python train.py --num_key_value_heads=1 --rope_fraction=1.0 --bias="none" --init="uniform" --init_std_qkv=0.0341 --init_std_up=0.0341 --optimizer="muon_variant" --learning_rate=0.0102 --lr_head=0.0159 --final_lr_fraction=0.1 --batch_tokens=65536 --train_tokens=433500000 --max_steps=6615
MLP neurons of a small language model. Each row is named by its layer, matrix (gate and up: input weights) and neuron, and shows model dimensions 0-191. Each number is 128 + 32 x the weight over its row's rms, rounded and kept within 0 to 255. Numbers have three digits each. A neuron's up and down rows have the sign that makes its largest values positive.
After each neuron's rows, "fires after" lists the tokens most often just before its 100 highest values on Wikipedia text that the model never trained on. A number after a token or word is its count.

L4.gate335:074177179112096163030098170118127149107152106145092123141166103135138144130152146064090131109094129106094140155146143091149131061130080116188078217154163123108181174110112141164070061145123173137097160110132125120105142095139169138106123077114142144127120137131112131131115149090106102110132155105091182136166190089175148160090131102143148140183126169113191117149128102093150147130159120215127118117148092104101165111088147139113085147116138099101098122075085105162118136143083124202107142147147130146128061092139137117174149159198089131119148093117093134062151197119161177121
L4.up335:093167157141121095075100127125106156135162120133083092184129102078122101112160176131129142125126075127129174139130098088160115063081064155162118110179133146187137140156139136086085126124118109085125124112084142170147164114165219148111198116119165179104126078169123137111126132096120102101129122114049202125153127070139143071113122164178124104132127126146173168140180157126151088130154085196106137123130118104096141146189148140132098200118138092154127172077084090071159166121120141200106150139092135142128163165142105129186112070176110120081137128143078136097130193153133159139
fires after: "." 64

L6.gate476:150081166155200124105155092113140150126149157164135169153081145116117107065145099110119112155130108093167172116143134141185138126055226142129167146145154174129118145109091108130143181146143124158117130126120119118157144163117143206092091058066114097147119126044147149096095148153151120180146085105131137108158127112135119125134069141094154115159098148124118123090095099026128075081123124100063110158140067160103113154104195166110112099176164062122080116089121155138125092114129123104088152123098143142091136122186088106152146118091167154189115112136079118128153108135091159064
L6.up476:154140141104162132117104140109108210070116167068136104145244154076168160134149109069136077107081133126087188159133104069128125136101098126136159149130188068108136115104108081097102101090145101072105087154089104142177105176143116123040135137106151124096160174130079151184114086122148111147155103114147192131114193082186164135118123152124140150117103151163120143176098097174100112124150113137099117143114159131110162116112164106118129112138111117134170118074166131124196179110103151098166105060147080137147116122138147160110095085089124120117112126119106064109083117135182086111
fires after: " =" 24, " p" 10, " Ch" 7, " l" 5, " Gl" 4

L3.gate10:106107133125232144130072148115131121109145105161154103182137119171157132181105121121121057160098151129108132155109157116105134109188128115154147061131126101147154147116079096145132041217136123088124134113152116083107062083090146127108138151121184157137071070174104093073115112153130172094132121064158127114149192112106112125148106153191160067100105100134099082143116078130134088202131137106119163103104105139141109143121115161131097066081135152105159105133084149186115121097131196133145125114150129154140057095117150132182095073117070144120115104138099086122159142142150090100
L3.up10:123118122129100100201132142086084192152089185142100179149155085171116122090154138109135136137137109144121104121091085102133143176156158138048134139111081184095135160169110145135107083113173132165152107131133113076119124172075112113125108126114185212160127139174191092061165126196123116165114123071119152089132163152131103131131140104088148116125165130156141082151128180152117133129212162171112162174146178135091144168072095187202129107146098148134101156092126155123128154082132163097059152155171137126134115080123134126131101115154144206119095087096151137179113160128158120157
fires after: "." 34, "\n\n" 23, "\n" 6, " Tal" 4

L3.gate458:118169088102121147079125162123161174089128161142146108144146177148081111149130059118159070130132064124179100078077139142086143061113146124140115088146148148108162143157080184135102159126074089167196217140129156139132136107119114060157121123117074097139179180184135122063175077110145113167077131111170151155129159149150159103100189145093084163075115104119066162185117137130169134121112147093120087138152104183117161108099140133125127127148154189128067102107117117055101111092174103111139066124114153140090124142138154114110104163138134118144115098117153179107099148149092117086
L3.up458:122132118135123128122054078174136166157115121155088150174102109173129146128103187081160146124086104152109105139081140169186161119165121182110183120171137150128127142154148174212087167112187161096075154124167124149149064129140086115127102099126134119130152114163098124138081122143155103139120128174097177109144151148089096110128071113136148099161170071121138077180145106140133086134126114133055164087077160130109154110216171136107117183115102139123163165106127103191162120148132135085129111204143216090096116126110081127073107106103146145143144180154114146119151146117090084186
fires after: "\n" 33, "|" 23, "-" 10, "," 5, " Released" 4

L7.gate21:153140156085114106098105157082111161107138133152096097187073110115110098137159177127117160097119093054122124193114120144139164076036134136110143179119142138136146109104165136097096115094116107136110091161154145123070124104141093163090107138155138099079172211137141168103095132074115212141131117118141188103079186098164138114121071117121140114166127126125090153141105138139132127131139137180113151114113124184137113153202098168193098193141116146085116100121125157155076161086087185159107191184114087143174144146158120127133123126079099134054113137096114130086125096054122121166
L7.up21:141076073120128093092089119158162146106101137127206097132118159105139125079140151114127096118167088094153133063119143156134131079174132137128082172168061107156131079125133187106070117123159181102137123122132191137180100137077023113092156133132138118143092109105084109085094143093167152158105149115166157068124085117135152117086100121122162096097133151118105078164136171150148110149116105168126128153140123127148105183162109114180138082056132220132130134119145115131081196142060121156095106186165110152181149163140178116088152137112137135116100077120112154127094142093088120077
fires after: "." 33, "\n\n" 10, "," 6, "L" 6, "bl" 6, "\n" 5

L4.gate490:146116135195157127117072117104129167090163134137153117175160092138150115167125120087119125130085147035117081158146060135143167132125146158087089095161122109133151121135159210157147120170079125110130093090128100157165109082192150166132160071085177213186126064114111100085101165120126094078105135155102152192151084114100120100159140170132134136178159138119196187095135136127079135147158135125088137155167105126108157129116112145159104141159137120120093102141074125094159148157156100150054099101076172075134159184145131083102162128131115141147091144109151095158110181155101158099
L4.up490:103180131123099149160122146198117097141128161176080120150109125139140165193148140099127086098119142137154203163185103133113134133089099175121180150124093138122123107101178095159135134102087158157094101144155116197167138128107107159125104155126124147160132092148123152044176110100151108094133179091116136136084150145170121225118107127097157116181175191150137128062137143124146160187174166114170114128194135101160132136129095170109166137160086115122113075137133117111123089153163112059093101185182196189161151187111146123150133105139147168133134098147095142189112087107105174146
fires after: "." 98

L2.gate11:119083106057132095077132070129102101094078145076128169125106087133112117107149145086148119097027128183128127096120137117149187113148113172076126167154143140122126120144141103110162100148158127133117141086196108095128120151056127172114088117121076147129114099110140122183119113100120108138151182139092137133138112177165059128127155110139168128156135191140152168094150171127183166140111152140080169117096162122170107144198160185094126160131167180122209163083138074091124144122112101139108104122110111090094151152109149101052122123088114164131075152114141087137122131110173153031
L2.up11:168090155113193108097078165129105133134178151125115158083133137145158120126117128105160124039099052129102097090110122114136108136113117124147117081083137124040095098136098116101134120084100097118093053101158139051063144127107070113123150183128123136141090123138140118117115089132168094144092165101150119141077145123137077161105147099137082135119133086176133154112115110130114116141133120101087166044098087081142110125150186117192118187118105127160124108096105140145136067128129203197087093171118093169149096125115169176092176159141101169138144158125070172094160136111181134095
fires after: "=" 59, " =" 31

L6.gate112:076080150164122155088131144145060101126174090109140151133149163135167164126073130125151146150143224147140083161082142155098144133127130080081124120142071150120096110166085040133092157146124139098163117147083114064090184171113160121042122136114093141151093142133103081161133120126149083098126152089161157122133044136103191116126144197116162135060091103119117138133139105107138105078103156112114123144148131196148094102128156153130137100135149151172083146150041149087115147124160154207165156142108133118050101139144138123097127126084110073119171120166132154139113161128146130134
L6.up112:067174160120142105148083179178115084092174053123115144095145106099170075150168185162146100071142138147036130089158142122150121090186080105137162148102133164128207167126119102153139179102161112127118143149114178076089091133192142126132185188180099170161130140108123154111101078121141172168192121127091133122088102062116138129148095138136081172137149155132122123099101047063125120133150134111105107168131135121135125094145166075212138136120136168118147112134104118124190144137116124131099155141143109143126151125098115154140135146088140147089204141116125082176154149147161154107
fires after: "=" 32, "\n\n" 8, "De" 7, "M" 6, " (" 5, " te" 5

L4.gate86:082156103131160176111126105168125116115108091083072089098168144103110129097131153136093119121139121118085153180059102105132123133160131115107119128123139160085094127140054131141126069106155201167164104143134103096161085175150093168175146102169147103088107080102037097111148142154124121098132139052137133173083202135145095186155140124090171152095158108141105154146144147087155148123142148108120122075159120163130154095148119171083118107160096176106155115103071136159166124160188116110074064187158147140126125098132101075101151105140081151117167134131106178063192122194131119148
L4.up86:132123066150137123086169142137095119127192158092134126100163169115100149158138139150075078147130153085132135115103115081097087140078084120133151148045047150088113081143108144092083096138131160108161124179152070140162124043213142144138137082104117105165115104139105109163114149145150146152152154074095113134103189179135094175132162133100138111146148092110125166189108166093140138101120087109084124138180074163117114089116119133053134115194084132183153136095100146153179098088118168121088122138155145136106077037112114128134134111079100162111161108128123151084147118130168086127
fires after: "=" 91, "\n\n" 9

L3.gate109:093161138141135130135160102127131177079096063122143127176202147124181113151125167055151117133093159175178111126099087082124097103144059089152131061076134169060123096184074099139122147159131081150109173204148129079109073109144099177131150141114185136140182125110114168126113143134140172107075180125076141152168151137103126137106150127138103133128133158113098175100111149082162112074141149123160067149122155159114048147124145128136171166153148154147184101108128116095115120144164114094160171108134113124195090120087148166197150090134129166164110129131133136189141091112092165112
L3.up109:130155147105130151102177086103124130141096127064110174102136073177111077116095111118143160150152128147157121198123144165099123090107103182117117146173089168084095160121120147157156108095160121144073164148153171146101151143078090133131114105074099142175139244183100150057095151153138123136101114150128109228092121121121102115089099112153150093091171106207136099119118150091093187169137060132152120149089160113137093151058115138128136116113124133142178063171092107121103086113181107128077132148156091130094141061076136115126130154114120169125082164131160105139118123100135152119
fires after: " University" 28, " Department" 14, " state" 5, " head" 5

L7.gate278:162096179113231092091114116135128136141143176139093118165121077122131134102133124142126159150064147143095177126181179147118102144159118136076150096137180104157103104107168064095167116164125155132177150109081126093192145171146099149191115167112112124092149137113087087167140091126109134133139172141084144103192164081119105101088127104168115107122115172135105110125137176092127084137132111102075106160168109150168072101091118106142112084143114120117085152112138229107073095127139101105152127115087132134108118126112058103107143145148115155104113126157123134141121152143107255085
L7.up278:104161136113157141143119183142041146133095188088071098106073130086071081137148092121147125117119169120118129139104142122103121130120085132189100071095172100167185121154112166104130079128159100132152105077122090143072124149167188109139111112131077131114183136098118150157111158154120076174126122160105086092139137122148115128161140081084110150081052161099124119137147159151086152138139139122090185140079132109144098103110141131175101105213099120072194096122122131185141136067156157081119148168105202154112061119163077092149091133137134184164166108115139113135157180114150107120
fires after: "=" 65, " =" 9

L9.gate298:110099084089156149160139143085116196161100063130109123118135109155089074091100151162114141108071093157155161121155082169103087099133094072068127146116156125163194133133175164125159145127149126116171135143097128094156132142153122189138116109113131182112145118131128111162147095083063133114103131044129119118141075165117189174145145124109127135130149137041131166222158110124131162083167145143120135147078133145184145136113134151162092117179156090130141150036034200123124158117102154147107109148091125143113153097077096106163086076112155140088130111135120128166141162104118167140
L9.up298:117149087109135152117106157118093176163155130105094069123106153167103112062124141136088154117056145180119131098114125121061080146171199122115130128125125159118110137129138123080111098106118165083043154132119135113170169158137134173165115117100150110118159145077151133166087150089143110147115127164108119120131115114136203205134077136122085172181085082112180153058125106178108189173121152174093154143116120142116137101136160094142121183155106164146144092158143145185100102114069046050160125152113135130078094130162142143141127105129107100174186168141150151111116158075105081167
fires after: "|" 36, " (" 12, " In" 9, " From" 5, "-" 5, "In" 5

L4.gate131:057195145100112139142122093123109138141091136149106095114159106089156148133098166082129123112128160130100184174127176048126156175142135125067141132177126174108153145118165116093058137117166100139105126149115123132088149133136152157061096127147150112127079053074112175134127112080196103106189141118163127102114111024136129114115144137116135153162141107134142095153172079149135146114171133181108145123094120135172121156131123121046182122200091136079113129085155166133177104094144145143150125138138119152189104079138086126156134123106102075125155123187164185030143133126120130131
L4.up131:083127090111128138162079122157141104096146122139087105081134072109128113133107115155141137118131125110074163141083077082135160167128113126160132178126155172151129135078153168086140143108089110121054153113140129110153148153126119148124157102114104112133168141166138147161163139090095063130156090156100082095077106143128073103202122122132100109154147126093099129085165087133110213138098122124185050127090151175130140154057118138085075140197120060113187084100090106068121063109144137178175173120127131119131120102140110127067160155137155183063140146168196153126122160117180139112
fires after: " |" 49, "," 9, ":" 6, "." 5

L3.gate430:143125098099139147131109103098089168109152125134131114136094165100153091141132138112156167189140137137129142175142175096093109147157139133103140128145133123132092078133059146103165095212125136157186121145096120176169166096124085117135111091100152051131169155087065144141095122178179085065146170123133073131141121178134141096141143091159134129121159161152115087085107121179111105067134093114159205140168180107190162097044115149231149067124129139123126159102149080121076147150126123082093118111072128153145146159133129081122137098135120180104077170105144112093179144170108125147
L3.up430:118153168075144145124152097162103172164173126136150122126106145145195097175053134143073118194162158126152149123116120137120103070173112157138177148068158126134141110159092140118089159126088142114139137108109123174125136102135110127128140137184134092140156164135118173094067147184144114060112097119117148080100076135110148141159098160131138146127140181109103121093109114145164138099054094176165210150155144126156091108065121162191172070103157155103131154131114108152056101100081107069141054154103163100144104133105148094158173127130119133061151127100151205127181101156093154153
fires after: "." 42, " of" 10, " and" 5, " from" 5

L2.gate337:131104083139149112125123166160130133059082132092098128156121125105121116162133173161129120109064132121067100138139100125118106117161118142162177125127154117149112095130156116075123114080113092155081099127094058123140114141156112153102186193141139144139074177125099068114144097139169118128161104143084136174088187088099092128037171127143151111110112155110110145098112186134136086131093154098104170186124077133170147119160172146069099136075110172132127132076185170074107046128143099162169175140116143174118112122130128098104077106082111115051181167091168126067086162118107156135
L2.up337:118173093152095152109150140203073140108120143111156139124130129069141127087129138132128106109132143195091127156125174154080097105068121161165080083170103128154106116022116191137156068135128126172114146163131069129136124086054063221120180127147135141119117186112133123057130122145198122107135138117115129107134165183089126119136196091124147167080127080117098191133105135155103177121160098161129188155087104130094133104139159120144132135104106150186182119106090166132091116104100087106108095181117118144152117128080124119125129078127092123076133116151076094105117114106128093152
fires after: "=" 71, " =" 6, "History" 5